python train.py --head_dim=64 --hidden_act="tanh_gelu" --norm="layernorm" --parallel_block=false --init_std_qkv=0.0426 --init_std_up=0.0426 --lr_mult_down=0.7
MLP neurons of a small language model. Each row is named by its layer, matrix (up: input weights; down: output weights) and neuron, and shows model dimensions 64-159. Each number is 500 + 50 x the weight over its row's rms, rounded and kept within 0 to 999. Numbers have three digits each.
Before each neuron's rows, "fires on" lists the tokens most often at its 100 highest values on Wikipedia text that the model never trained on.

fires on: " |"
L5.up645:455496578485473430519536484435443488495512525561463550443474455484426483473447495549495501441457493525554533522596515482590501374536590499495512587538474510519488383500405515576398482603524430479428499572464385510452479577428529494490518549442477527483482465492526557416528450492500506542
L5.down645:505421485483548526521522461459462477575615484408370513490563428540575511551513534476458491531487487501450498510473486505502539466430489547341468398497456446497484504550491488555565528441536501493513489539515597475498577493439343462569499550448520517545567526439501510552510531551521528485

fires on: "a", "en", " Am", "m", " A", "an"
L5.up450:449566483498445528466485523586473521555478619494477563483473481502471445537427554534553494463548512532495526445533437485603430511516420478546475543404410537506483467472489475490472561520579449541467488518522576479511466441503420471500547458586567527416525541540498507439458502416444491491
L5.down450:518498546472552548471405405405533577548550519553493442499514508521524508447518528458431476572506476421415516522523536501377505375562652485462561555513436534475429420463481514469520494496526480549503584504445462515408596582529461463484502520624429413472507502486526460525490488451525510483

fires on: " as", " be", " in", " l", " not"
L5.up275:575505511438495533551538422433451521484532415522453472465407599569532517542428496528492427503549522486531525476541496520577558515452498479566495482574551439472469603543451539435375484565510587451523501532418393550537497514454574524491413601538516492459562472488519480504455429617495516541
L5.down275:466454509576553555468563424506531515491445488476531585565530561500487458468446477410602552458464545585611497454548544525543523443466525536468501504501448544495508450427486558621500484432449530604493484556570424449425507491446413540499485426445485549385546423537548492487463476521479568567

fires on: " c", "C", " (C", " C", "-C", "cl"
L5.up300:551530537409468520536496578539526529513470447493564458453498480484579487462489386515522478529527575455565485579501507504442550522547516450551587576415469518388442493478504506526470443506510414405520530568431504503587427404560527405352607492539495487536477456492534409459491507532456463564
L5.down300:382483470435494527515451499503549533427459500406472491497531578463529583503544416466507414528482645446579489478474490472471513482565486520539490487422479441617487480439528541610550488369535479434443529531495509553451505529628512476344531447603448508440468593466593528476480563539475472527

fires on: "/", " ", "—", " ", "–", " |"
L3.up320:513478478535503473485536569473530475520466433464563501583463534529556588529485584522475524450516513522476492416458479454463427390403491437529502557557496479517464358505467495541441539521543496584456440478421567460390454345573546429496524586447496489462415553554449460572589508494448505564
L3.down320:485410410481539511511473510505545436505545532560342456523529507455611378505584485491497502642554572492520421447428430422511544503544509368569488498523511437513446488569498445478503567577511531416489546547462518506451500524566536512482496493399520536431479477439490495552468432460580539571

fires on: "in", "at", "1)", "0)", " em"
L3.up707:498443450517582485535464439472428461454421470588442521488523512521468490493494514551518483404553427507440451455497521476497525530572502510552460528485487633582481519543437439502476590531468560543572472445499564512455552501513529469440583557424433506587387450566534541542526595450518510491
L3.down707:457500394518515532532563517575493535523508588546548560513473445371542426506552529525516496490524457492485449471465426584527503513566490484548482558520418595533618482543595440579496584466510499499530511498480463389428491457471432540521500550550458529560609479503525540489422623513543461514

fires on: " and", "–", " in", " 0–0", " qual", " of"
L2.up467:469495498519442477453535559530521520541467529492526537470520456533509509525554598496447607502425481435449525508568446458558516400485453564467439543592470565525509503548511512540438512534491490540469461485527398521525465482526601522516516468591386496495392392452415529499556451461476462460
L2.down467:522471517555506468439536513572449547506454506412461498466556501462499517435566454495468577570459427539468358545586451480498499540467582593455474564544522413540429421506582484514576476540500458560622559438451482573607479447530496440532512557482486455465544541532503615560466523406507468540

fires on: " CA", " La", "RA", " da", " go", "PA"
L3.up838:486533616461455521449531542537468480520477399440469512430473478476544481374538522495468504649546566478475406487520505521481484517461478426474593454520516427591531512535464499580521526527489458538583505493517590439469463529469496522576493587460446439378473407406509487538507498447489460472
L3.down838:581552457496466475536490529469490579536501394512507474515511448539485614386450626511573562499504545528539480491516446503472497535527479433474484460561573465472475466453412442549478465436564540574613534525566551438401488501512482601510442467477447466506539454459516484622582599582503473519

fires on: " and", " N", " the", " C", " his", "'s"
L11.up900:532468459436546584391526530505506493507544478520417551487507511431547484430435519480542445521514568426495563492483469530451513539420433540492487450539491596543575427478524565550447576554452527492486521468454585507487492517532493422456438573557443478470462493530449594664523585528525443454
L11.down900:496541546576504443564495495457491470525420450512268506462436500436513475502473482560561462433575489446499566510460546496479574503499494391460617531587532453512529472478478396421527460444501410420580549564431523605487554477558496461547542492475419605581565483481427477447597618433518452515

fires on: " and", " for", " the", " a"
L6.up327:514402408526482526507529467574426502491454471518461416526387550506423517454529462536495447462508526469541458502508444550427519517481488496486511485571559519456562404555519510574444488541540488482544482542389454514522483550412496442513501545560466494478462479450474479550519446481468539552
L6.down327:415490519646479505537469584519491431580482491526466469503552480458437413471526555445542467462581463491504483566478483494485544524584489455531539418416609521510527477516571498561465527470521457512520446567424539502637476472565512475478539582543477532511487421560432434535523549480509454508

fires on: "ic", "ant", "y", " to", " dis"
L6.up480:461594510520511487483472499573546461523491479446472551533442458406504426495488550464520558553495519479508438505528500524391432566512606373613511586558413606491454474544478523440490483541439495451506512496395525473525494565403519408460547546549407420481495464494427521544484432581509588560
L6.down480:523565474426499438483596526520508489491517481589606479548506462512609500481531488443413527414548560467461438525513538502512553521492497492537599501494470505475485464539489481432519496459560578527465456482499557508569507527585518546423429440440499373520493603526549523552586566451488426489

fires on: " |", " -", "."
L5.up89:573496617506434462482500484405450474509491485468389560460412501431559526578471465543474500415585444525529549580445579486633510420572421463462507556502508491445431500525496555467404440440453544492339533634525464517522465510485572494542516512456475489461431584480536532481421494491493525519
L5.down89:497496552586539419493465508478501498537530467599505597480486462477519392602561394507598494486466527566472474438494553514481477445513582499476509544450464521529435468483455433587401485454611462523416511482489570528479442529522518503557489514460474506549490510485542466503488418517506597483

fires on: "ug", " of", "ew", " B", ","
L6.up923:509411504446457458411522567520464546477432462395460531522548469569433459451439521508597442483607513459468516538543485473491553489564419491491507472552500503457479561533540502573442499475559490388504430583423497506462503513430558567441462497599504543515459429493467422544447520447514447529
L6.down923:514514465442512459399480393488509528466533516492549510493474505472458475521616509423529438514553449525461556545570472490463554462494532539492560543451525491521527476466566523500513453497500505471523540624552488481485590500523504507454486370454553639513441548647526422529447553474501447485

fires on: "-", ")", "|", "ak", ".2"
L4.up988:493518486404515507626542534553488473512486520528430454503524501540419470587507514536446507452561429550548614477560528486475570328462506526446472404518459538505529474443547529504454515517545437453396525576468449436553431537552533555484473463476515556513529524519493532507542478455562551530
L4.down988:449574422489583475509556500591451457506468455496485416516509439515519516444578418427532537545472426476448549491537386497556614509553619482410470460516447505464457515553506475507479519528544516476497558523564447450501352435574458442449505542447482441444399654491568586504441432588545632483

fires on: " and", " after", "en", " police", " as"
L2.up391:492545430610434536499489491597519464448429515460590575503481476412564553419450481536475573511489470521538453573633544403507502468485479521451514498470488516606447443489568520566456440538410508420535521559503567529479506557471509465497565501465472473457524558539503410517582438516478544369
L2.down391:508544508452454535471459384466448578449580500466416620506463532532424450521432585405524492482437521510476558574478561499447533552608561562441485537636450487498492478439551487507482542527500520447492374612485482438509514472543474487514501592512511581470544532435468529434516510509453551468

fires on: "–", "/", " '", "—", " ", "’"
L2.up645:585579464551499607539488451414474494558564444577409527527500432487539516468524513644581515490448490385474481507488433517510490498503449485543482458447526499451496547529449482558336501469414582553548531504515531479508402468489486503540505509527439456468453567484460439516411466458515549525
L2.down645:546446401619514487454468475470485483481558467519358545496482540550513442438478498563555523551401441514548473432546455421508533569446470439454433393515624530624496444575472480581433510468470566558529497481502534455491476471567532428514500543534437562509590616407429477436466455525490603482

fires on: " |", " of"
L11.up679:438494576459490474464492563577505512472511505523428566569452466492550450598481506479461500466560489516451452486528529522389501549497335475499483467559536537413551458468461499564473547428531465589524535534565490484524544490460430528605521510598457464596517526456533491535483478526515583535
L11.down679:523516478510596473601513539454493500620534394550510538541430484566552559625491476470499395474509496509497460440435471527461432392520583523467544379481485548489450438517434491453462480489496551408578471528563523475550579521447487519495588540665490519559476515466569508555509489515498579545

fires on: " Euro", "i-", " post", " ", " “", "/"
L5.up434:517509501494467458491474553508430474565507506542426510577453452526567467482456544507571493472560485563455535471546492532530463467532469536589465603516567419487496477571468489601443510404468503511475625462519459522560480542484551468500434445490416484535441465439395488499511492510608476381
L5.down434:575478576508582576561500521529573450476485505468362556526549430490531508515454518549607523507452461508560465565459515514370475534502407525463465417554560499500533528552409520512430576483461542441497470528439507508445583558586560468489517553512496588493478520411469477468521538409538452527

fires on: "em", "al", " dem", " rem", "h", " Preceded"
L5.up638:421617457534524595479440478546569543552482457578493506442467445506524492426503390479487492478550500535533474549465448479429521562420497513459512482598497591555585500484572461537474460518571470461541577369471462531533540547577529493485516583483474441509526481546510560569540577437529475562
L5.down638:410553493512472487514447495443587539406493558581439498493529595357512455400507441630447518416540531535608519519540585514489514543490476467596559524495494511562565486385463487518456510400449383388547488472557499599515489532482522509487444453465461503515432500445478510548608532488464507482

fires on: " ", " to", " d"
L11.up739:563495530506554478575488521384503503454467430472519603573505565498485505478548508419520446543474547394419409467528469450540558585400531501532388475516452552476549487524526567465466442388548550582491433434527516489571469560528522589487458506517500533522500537595566484604476498530513481491
L11.down739:476430524534461467429551509513477546504505491488629521436437472569438434460492388472489577525457463482496522466593401505506425612459491529466485533470458516472520448489525454499490465462545507551427519436471569479564533534543554587581527465505414377448466452546560477525426539591504395518

fires on: " l", " pl", " came", "l", " in"
L10.up677:622485516482516631484546552460512484457525430520509556486638567589450563465489550585498428471529455456536537574454521465555567491420404430535552484513488450523455473352487543527504439472520481524461587381494410526541547434461476481519489576490466429469491440615459477512552422537575510443
L10.down677:501595478461463524468432465471584505500409472516489576467492487529475400413501516552524516470488421554513592529539461505557579446573463460542484529518510524529556433390465545438473441438427498485429517456503516523428547482472455472481522496591374501466585509533510423528561548538583582565

fires on: "x", "ia", "ae", "in", "ces", "o"
L6.up617:502432513497488470497551453488464547559516484486549485477514406514578476533483472405529540432528485439582550454585498443527577424545534486536528574542472458463477581523553566433439514449469596428446494627503542505540402450462513531506500441535507461458459505502474520491399478566545453420
L6.down617:554511575490596422510523499482534554510487503451454490506566512513427535415551541495631437450453438581494460544473431505506530585536509448527515524493515560560626481456442531474549601553587541469527467409506554448518540395518542527608548462506549558547402553463437527464489415518534543515

fires on: "al", "u", " ", "ad", "ab", "id"
L6.up115:553545516492362454442513513573476498510532416481531574522496516480445466520469437492477473515527572466509584515516505482508495535424515546532477471504451486563565531472462579468491420515481508589517469441492535411633388568506640459513529585513457469532529565528470523528574516523468386483
L6.down115:541584550564480505509495554503521558479474527491563454445523456470557504417393539482451494459526425590470499437423438505612563437382504527459464529473468481414470465542436482573409449487543555512545536477518426437555492497472549480478512518495582414501556425586477561553535478502500506503

fires on: " w", "h", " ext", " K", " Kh", " m"
L11.up843:519431507553509480429527523545540544540452443538515492598544599584527488539489444459500423506551528522455616516457454459434491476470592431504428375518516584509442498510489540519457520498412516541528527569509523516461548469524502525497557552507474451504451504554523517418475579599470485453
L11.down843:519461575440469448538536502477470470566528494522524430554522492439385528505483486480543483472512403459570532494539478485459416411514522488463533411524467541484477460596504482500485458499557432402519463494536536569594482538495508562562390493525500442484483571510506341528517501509514451505

fires on: " guitar", " Che", " p", " Iv"
L3.up512:478493536410473440470533575444414582551489391480502455488575580507477579449441509442563570441475528465447486558536507560519497499546512502520501521563463424471518536529520511512441456531569583558536536455490524475509480611429531460463519479606474463484592553563559593518492464472478492489
L3.down512:437556462491433432472580458544475561481527487491527461566501447581544486440521485412491545454480551450520536535529545554543551551507427467450479426591559507527465529538614564559460502538559538501457395612517534488518544530401470528449507519448481539542489494518542516517435463453568491454

fires on: " |", "s", ":", "."
L5.up826:470449525567444509599513474527474537476502430406436525525440439472513505444441532489560466410526478474523516529595406505548455449579517493491414543539507527473460488518575501503421505502401492441467535608474434521511524417530501572539441530582517472491575519507529549471524492520467452520
L5.down826:455568522539464579544577422514537568584520462517371567521506469467528462457509464532495530435587466426518447502589503475542478491474486437475419560491492497587582492328438462577500566543575445558495506588550579511454498561515534535588397526582544539522515458512574472479523517431510549512

fires on: " is", " was", "),", ",", "0,"
L6.up356:495556448450425512508460559595470464472431649590537452555552437547400436504509477495543487519432467487521454504449570543523577500503528501523472473541489411440484366583480397547487547518483530505484531445573398432514512550490546518512569519492540467538458534516493579477551538565435458516
L6.down356:393540476511421468567511498546528575438535376506478447486426510592550517495510527559462453476482552457499577434522505472602456482502567459505512483476502426464429483459409539522467551480529485500547480478524492414521566461475435496536562526513590514481449552463567532506484595459513455436

fires on: " ex", " Ex", " em", " Em", " dem", " rem"
L2.up555:374581442500633507479491493596508516523482419527538451523418543432504475456531515524532437425601548491447582452500449484426590511450492429537434499604534512528477522541490481538541542531520478406398490468412494443438495562512594529475422577449473420539536455507478542506466500578544532552
L2.down555:448493485550520427499470450533526557555579512448584479567468577499498438552573556518537436512571514503485522418533437461465589493488439441506456529511504476596535559458460484615482510403514531477522473451501468532397397504490580532540517514484566509458556525553442546458549461492463511636

fires on: " K", " Tel", " G", "k", "ak", " Kh"
L3.up543:482565523493532534563568509517497555459479495394462472570498518597471445529509473514530453497503578517487535559434501486461471436377538464459545416530458485469488564481503645568476458576561457533424540549515484515411490499447491477519611550481533468487398526478548515453437426477583428542
L3.down543:483505512481562445479491488517574521528505516542557504564529535369526494482471435481512407503544512480397500501554608458491540488615569566421530557460460483422409582540459466558541450518598417483487451439532431530505392508431467421489549447502446488491518486646531501414577472563441439491

fires on: " ", "-", "|", " Kaz"
L2.up825:528436563485494471496537519430520489531487579397409532535441451499465521518493524616491532520564481479600461540497550482494445408499381478493465437432550476486461514547471531438416547501504488476420526485447539433398500457555532558582515480469509535530506489512457533508528537479475421514
L2.down825:518550385610577426520483591410487428473515487473467488520473497478522414468556497529485518498488494471480482439473537512451472467437543578523417497433464519524419546456554494545476614478529502498538497517562499514529519461509503524572563458453517475541419575493523482509447454556555511404

fires on: " well", " and", " or"
L5.up848:546467540538480570488443502507577468499467565535506574500490470548560565468484424400488597452328445559499490570569548508563549455489503476424506577481485568466419483523569449522496515583464506528389545481447521512523483565528525451529546538571461388396449458490466521550539509461604429439
L5.down848:587420468499490560470425549538536491550576467523477514433506594518553561426446466476454533450506572453455468539471492480547421524548431526528451477558519536460519564438507498397481500424593542485492544520529511543443521593467509525476489554536453398402413530503456557439459477444521504468

fires on: "y", " fl", "ival"
L4.up596:526545481425514492535384479575482511485471456429521378480485531508476448538518482419508601553471498540472550533479537505431514514604459490592472620519460462412444420513541483532413511467479419526489610425557541512561525492477497513438426556523499370532504571491461536548508495433490489538
L4.down596:511404430494541479485523618505462417564452578468486495497497508517575550574526582483480493518495513530433501576423550511538427475526504543508543485479402409496405400421547492491467445461563483547442569448447413473544546496518549563495521411592536584543503530553537402610471506544536446467

fires on: "),", " is", " not", " Not", ","
L6.up568:447489484409442439543385476528490478439462541526472473610438496544468438442575549432540504439515524516556548556449515523621431512550464514531605558533491503517367395484516518531484473523612564467557523471557460440470522552465599541493534502450469535482545492413519508386552534564484482484
L6.down568:428417540453489557518519444474445482500520464570454484552403516516518503456546588493398537585554510527537442486507499467626505547481485523543617527480469499473514540475400463452459383506510426453494567481455451504548541494497571577610422398566518453428469497462493570508443533473506507522

fires on: " C", "ac", " c"
L10.up775:490501490411469554519468494584565532476472568481554500624479420532529470475444370568473581535495593506479484558504500493470541522463569542476470422435556546440531485455539503573470491441451536386477516621486518521538459476488486468439459585511474472523600545412525457567571560564452395484
L10.down775:438488526489484499502528525397478480506554456501565458582488549472459467436520454543539609483447515457578538506515522510445479556431499487499519480497499532537471522550462553535469356472551525449448524472498524587455448513514493535424480427481561455558522558439433431605504510486519479501

fires on: " |", " The", " against", " by", ":"
L11.up952:458485429458610476433460438516541510548520543418358492516427487485485465449513536507540514540535536486493520472594461471540477540492497516461465492395457627553446507373403443513530492563478451534501552545475431497504553484429529496480577478566493507522518489571375521508590473515484489459
L11.down952:486533525495607483468516455452514443511412494508252448517558512492514460464618463501554465443533501520527555535543533478456493522497490555561388480366471535514503492578528553498461436505511510546486534469480517562514459468527500480458553476482565435501475581477474418528477484545512550519

fires on: " "
L10.up361:543484470504513435457398455501510504463427535515452513520527640512526507534474586461475503540499569530529445395514475578499505527523566611470469646555492567513510577489514397498484529520539461514541478449407521507496422461535476516443530496563555486469510475500484447565542475612428427498
L10.down361:525474529436467372543551544532539461512544537397483513545524533550395569530517495498437581509431563542529525444530479548511465525487487591498476531496514438392442464453499509458507496475569494532442528587418553499481469516604561466558580524508400492550512476597503448563465622544498555436

fires on: " |", "-", ":", " 71"
L2.up453:496466566478449507462490458538598551503528619550484468502436543479503557492509442439483545513581575472472472539541485432445510438481538495531510495502488646524471470432417515446543497497520477461498503508520409451474521460438484461475528521604498526459513503466496545373516466472499479425
L2.down453:451486495456525618475436443546498562588471509439427580561583375538613451522486494518458511487515497453418553438489424512445440450490425480400511432410422512556557451409508452515476457428538387528515520569460455460431458369515537481561535459480525536458453545513500548375471536556497469461

fires on: "),", " is", " was", " Croat"
L4.up919:457497515519410553569508553581448561467524582554486468509529595533447479479478514496454453442555518501477544521516523460489464487533482532517539496491573446550496380502448538536521497455548465436483561516518429470494520557571544599524510569485530465485503470562471555415520531547408426500
L4.down919:510473474475558510502538527520515420426510577501423483573477495560466498534573499508506551497453445558513576501478597503526410444453491504512466435560569488459464467466400519522499566463450507544471483516372400504528599415532528474557492475510498447422456494542535502518484548461475556558

fires on: " |", ";"
L6.up1023:450537497490548604413456529483477432522471475546479526393437541524576499499475518518579484413525460494527549545506469501510561466541497441455493404630459525489476533504609542480477457504585504519466551451584458462484573568546513536562521441497482525465568588576569511553599510522548448487
L6.down1023:523505519511533487426477471391441454484522396576508454450551580517514523509451403494642519496468471468485530479514471525521432413557547538531434398498482530538479489491502435518508432503526520515476535489400528549524479503542535511579553520406574520469531470492572560526495448575402492481

fires on: " A", "a", " As", "ach", "o", "An"
L5.up912:511512521499457494551634525498471527450440524478528521438407450495629533442545626397507533488498548477528497512437492483539512489474439512524510572478377593556442470453384493551515572550430386523540586556456559598560545500542485522532461387558519545439459514529509575530470454400413609482
L5.down912:496470421474640494531483467544498472520539570481407525490555441587536491422550605495516385522525483470479524464529488488487423532455474538450461498557489507650452451474477503501507480474434535510509458493482517410414667497463467458489460495471506506488477486521506401594471493374477618464

fires on: " guitar", " lead", " based", " throw", " vocal", " background"
L3.up825:540601396457542572497436443487502535511488588533526381530429513471634517490435496532400476497483475432379464474407553441525492499552544481482536559513489510482487516577451531439431482537444469523572548407516486464562463456460418546485539441457549362542526476471553414501523479463537503504
L3.down825:493533469467448493559450507509501463508432463556560602545460491522465547425530576450521492504568371503452428465508534416610496503478482529468545493506473494584509445566498594502492579482451502542465552578554534502515546491500451419548517557465579480501451453507508400401458550476494482444

fires on: " with", " of", " and", " +", " |", ":"
L10.up193:516432606507533465477511480529526496404424456468512558504446490471483477521434483422519476509527557513544480493474499483413557551476527546441533425535492544440596430501393507494476448520504558510454613510463522503593524524571413504522549517598458473523447509541554526568529555474568558537
L10.down193:452472532445547483482544541604527502472526542566461467489510560445514542623499540545538563490481507536548479513507497554518483484481550568497542453605504519418462450640469473467482437453455462527489537563515424499525406550484462462570476526513499503469463540438517597447506569463502455566

fires on: " v", " r", " c", " C", " V", " w"
L10.up525:428540498391471487509462458522516525619428506428535578551477472395466581545449409594521526525482544474535486588526526479500507412529549515471516384549458513531480531394481493469498549482464466547505540592398544492459477556459481486473493523481478483479530414484467418490559469552488416484
L10.down525:507544540491472490488474490511499540543432489475610491476531444456466472547561570499547501552438487444489521521476458441446492499480599567461525336429547543468611527472483504491507526515537476540470565507495533474311466472474537490462446495487533482568506606380480558512576547498476478390

fires on: " pro", " career", " under", " per"
L3.up148:546576504477500458491421532588550480539392514494477477557491492555439421477524423466378566569574525454538438528519575451487519555453498584536504525541445415525448480605468559516482472518522505543541452549528418467576562495591529519368461611505424529427527426586529454522523507524386536404
L3.down148:500429543519560520530513470654526424546515527422544561536533505488418462516579486488526570505459444548510542524538516541430486486431427471500512457507509401541506476567502457466558523583446479454497503537498508506448494421528521484419482525520490548528546507518558477471463480471451467514

fires on: "ical", " place", " of", "iction", " historical", "roke"
L4.up560:475429540479574487451497552434461467477494440526475428543418550481397516568473470505537460487443513537427433556442572617479450654542532414451514519530497580477470420486435444536482493410496514511472489480436393450586461527498468511569567576511451523517568495476528501560582484538477407439
L4.down560:468492430514500551449495535398535510526467508484428490487524463501530490496408471559475597469462432490554564530554491530533466492550561489457464440561544459548566531526526429455520462436448475538534483473481469439493497441478550456477506513524455540532420521460537488504498556504465443511

fires on: " D", " d", "v", " B", "B", " A"
L5.up1011:613449547512439509475498493507420468556456469597447545468533475483545482552544526510541485573542524552543509437538347469512522516418419520463565483473586553504477482521423461467480460572428525487513562460455570548593584519495501458425602506500477481503593420458569381401670539508473497500
L5.down1011:514494540507502507458503485473456492476548442527658504464526468500555522526539431522548526482565425573433517545507428445464565490465499518501450437492470564526487515527549517517483533565517518494409485494485500464567423399530500539459516570409494483508465477517466468579508571484507516467

fires on: " |", "\n", " —", "-", ";"
L4.up810:498433523450507520490524475570469437460471540543472512506522469440378478541569527482487444565597562486453582539450473528515528418476451439473566452562538646484507553585601452443536401492437412455505583613538426451543492584508557532525542486521516488511451439455462448557504480548481534455
L4.down810:528503493454496435462439462457496490549502477469406513495509471638511478551491387484575527514514491526358440477544582509465507495579631464507513470547526424471438491457521565565469516444530436515519556466398492576446524430556423559530570487493496514594514512477428560497380420539546491524

fires on: " number", " list", " group", " book", " team", " graph"
L3.up331:518494402394582478434471582414414473425481539421484599431502555519527589497583612427503489493476551494493542573513532538592550449596467527482443542507503448431537531447522544460547571524502557543549488439525422483535536550574527506397501506471408483561567546439426570501442492434498473494
L3.down331:413474416514431449487517459414528568432517537515509571441469546525480455453567488434418507507487363515444534423508620498541500567519571561458404466532467454438516475479536512498487526431476517439499564536529433519424626518519490581515470530562443531557536460484524535473451487517537487488

fires on: " Gr", " gr", "gr", "str", " While", " tr"
L3.up743:572526538492518500571534509485474543559463530459539496503430622476431393532475559488518566448582544583520504457492516544579418530460448467451538495486508360515510491551476566430484479404531481506526532500465527460397500524554559439483521580547447468455424505463513489418413561540481454398
L3.down743:560461462539531559548562493418429540467538569400563526489598441500448520426487468451510510372534602518446460442469505524566478485535603545475498427500577437552458500524535574446412469458496505484450492507495543451465551528515552561371412591592442581459444528412510513418533517477591493423

fires on: " |", "w", " January", " Min", " December"
L11.up354:582538555444537521569460437555485433539530519494510534424450524442512479479495549461479490465426508412399516523482520447501520389494442472401545401534414512481501398464507545513503608481548496615547533471520535361489490506475552504560546531546481482537449464486481571463525584544585496502
L11.down354:576538429440563538507520479540440543520538479538394509506533498482434487530551503491493378515460495646470553573536525509431449406571510518539561467515499511531465454521545453610446475502539499456501440460501506530484539475497481500438472582550525509543567477512455445522502410481455489463

fires on: " B", " the", " each"
L10.up678:467501460553510465513458535565502510451451477484433609514451455575649433512456426558480532527487485540485575465456353512545521548489494542439541491375533438480555451450489518498473493545469527582545461528478423499589503564446622452478509493449494544513480525573507423516570518446490489527
L10.down678:497570542472573434479461398519526462543506530497587588377540437571490557466515454363502456477464576531470519471484497455418520578510540462552457510531500662422528533602557510498478492478486475459497476481509461443469480399512535473591499503495578564388507478459517439516445590495557536426

fires on: " ", " by", " p.m.", " de"
L4.up246:585501543462482497476530440579507569498449496451533520497490588516493525574432503515442580513421555465487567453486540554489562494490587610590502575508524528478427469537512473535437460566469484521483504478475446537598466551488425567433528475550485536558559424478401418433566423475529481495
L4.down246:413420359488480522479476494557512457489506527411530554495531512421507468466523477495506471488369504547563453488586433372473547515502517493490482487499501540565539540508477476509496530539533448464445459599521526579516490525484452507485554499581457496575407506529518558523605587537489518498

fires on: " of", " in", " the"
L6.up1011:532462501555435445447488533552463495466582521492469546556429465535450548466450435476522494506515391488467535520500514433556512452561484469474545465494516473439464508536505511505450547457534389522506406492580457501496498604537559508515472491507509499474367453504315481438520558434576435546
L6.down1011:501582524481502590538493478449561601441490500515519441490491543451534553552482563516496484493496496516420511465579473560563509433451531550473491461567455491553539533470521525434503472524410560545446640563416493558595551449496491520486489515596579446385545505617510565492517462517472435466

fires on: " Gr", "r", "pr", " Br", " arr", "gr"
L10.up597:478519550550505515508500490429458580509536515440520544539519628496516458521504566469490548510597522486453469506594568494423440422441477483421516490531626466533467491522564479409530442418478405511503508400386513386462532421526547553432436483563543483398458450533481475451498595532492545554
L10.down597:558557530524462455590447595483412496488633551468500465577490522443423535459388496567477487516511531482432475494537515503496519485501529538498471460474513518512528453548471478548467522517620457472583492503474417522531501483533582417464464533521494499548553488396508459553460548516452579511

fires on: " is", "$", " was", " \\", "ten", "st"
L4.up630:539556508474470461415460514575508526463513513537537523507459513540393431507543492439477536507497463458380491469458447590550501494500526479500519483500450524476450368483540404456564430556555448383590507431464440417600528573583531417472477457453591521522390493463570544427512491592466551495
L4.down630:383571489508457424508432523530505518478576454495509485570438475473482474493485486583397467509496497523494468532476423480573519528426422530486432570474462511468570567514533498433561468464482528455495447483430430478409553587628503403558503468475548514517457505577541510472524511459464513484

fires on: " "
L2.up838:436476498516603407537467525499522513529487510494526541399605509561420409613536532468519476625496554552430530460525461468405544501486529548533462496598533511436485528492462413422453586456480526461432345558473414473499456587512552521472527491578422485541547493523476500472518486578423504497
L2.down838:438416505523539446504447493464534504519464494459521557497586581544455414555540491464533540616425527546475476382608507492457600479466505502550409501508467522441497475535500445544453580445512569525479372494537529470534497491492520511450584507468498517553575406570456464450483569488462598443

fires on: "is", " to", " well", " been", "ür", " then"
L5.up286:532495508622501343482490475495434439514524492508505537539463460465557452434458560509468605455416534527446538512489458544526527540493520466469520480479447459496467464511480481412528527521566567463532413515520570518521451554590533444579472530523490461529383450493441499475575522551489414421
L5.down286:550473468466527465484535544498622418546482508506492481478514493392479451490361507563411528478393494478422476562551459476564459441560499520529544504516523536519486488552491461453505533547566503629500549459420510464411545517475537440494515516525567504508445438478531560500531341490573498502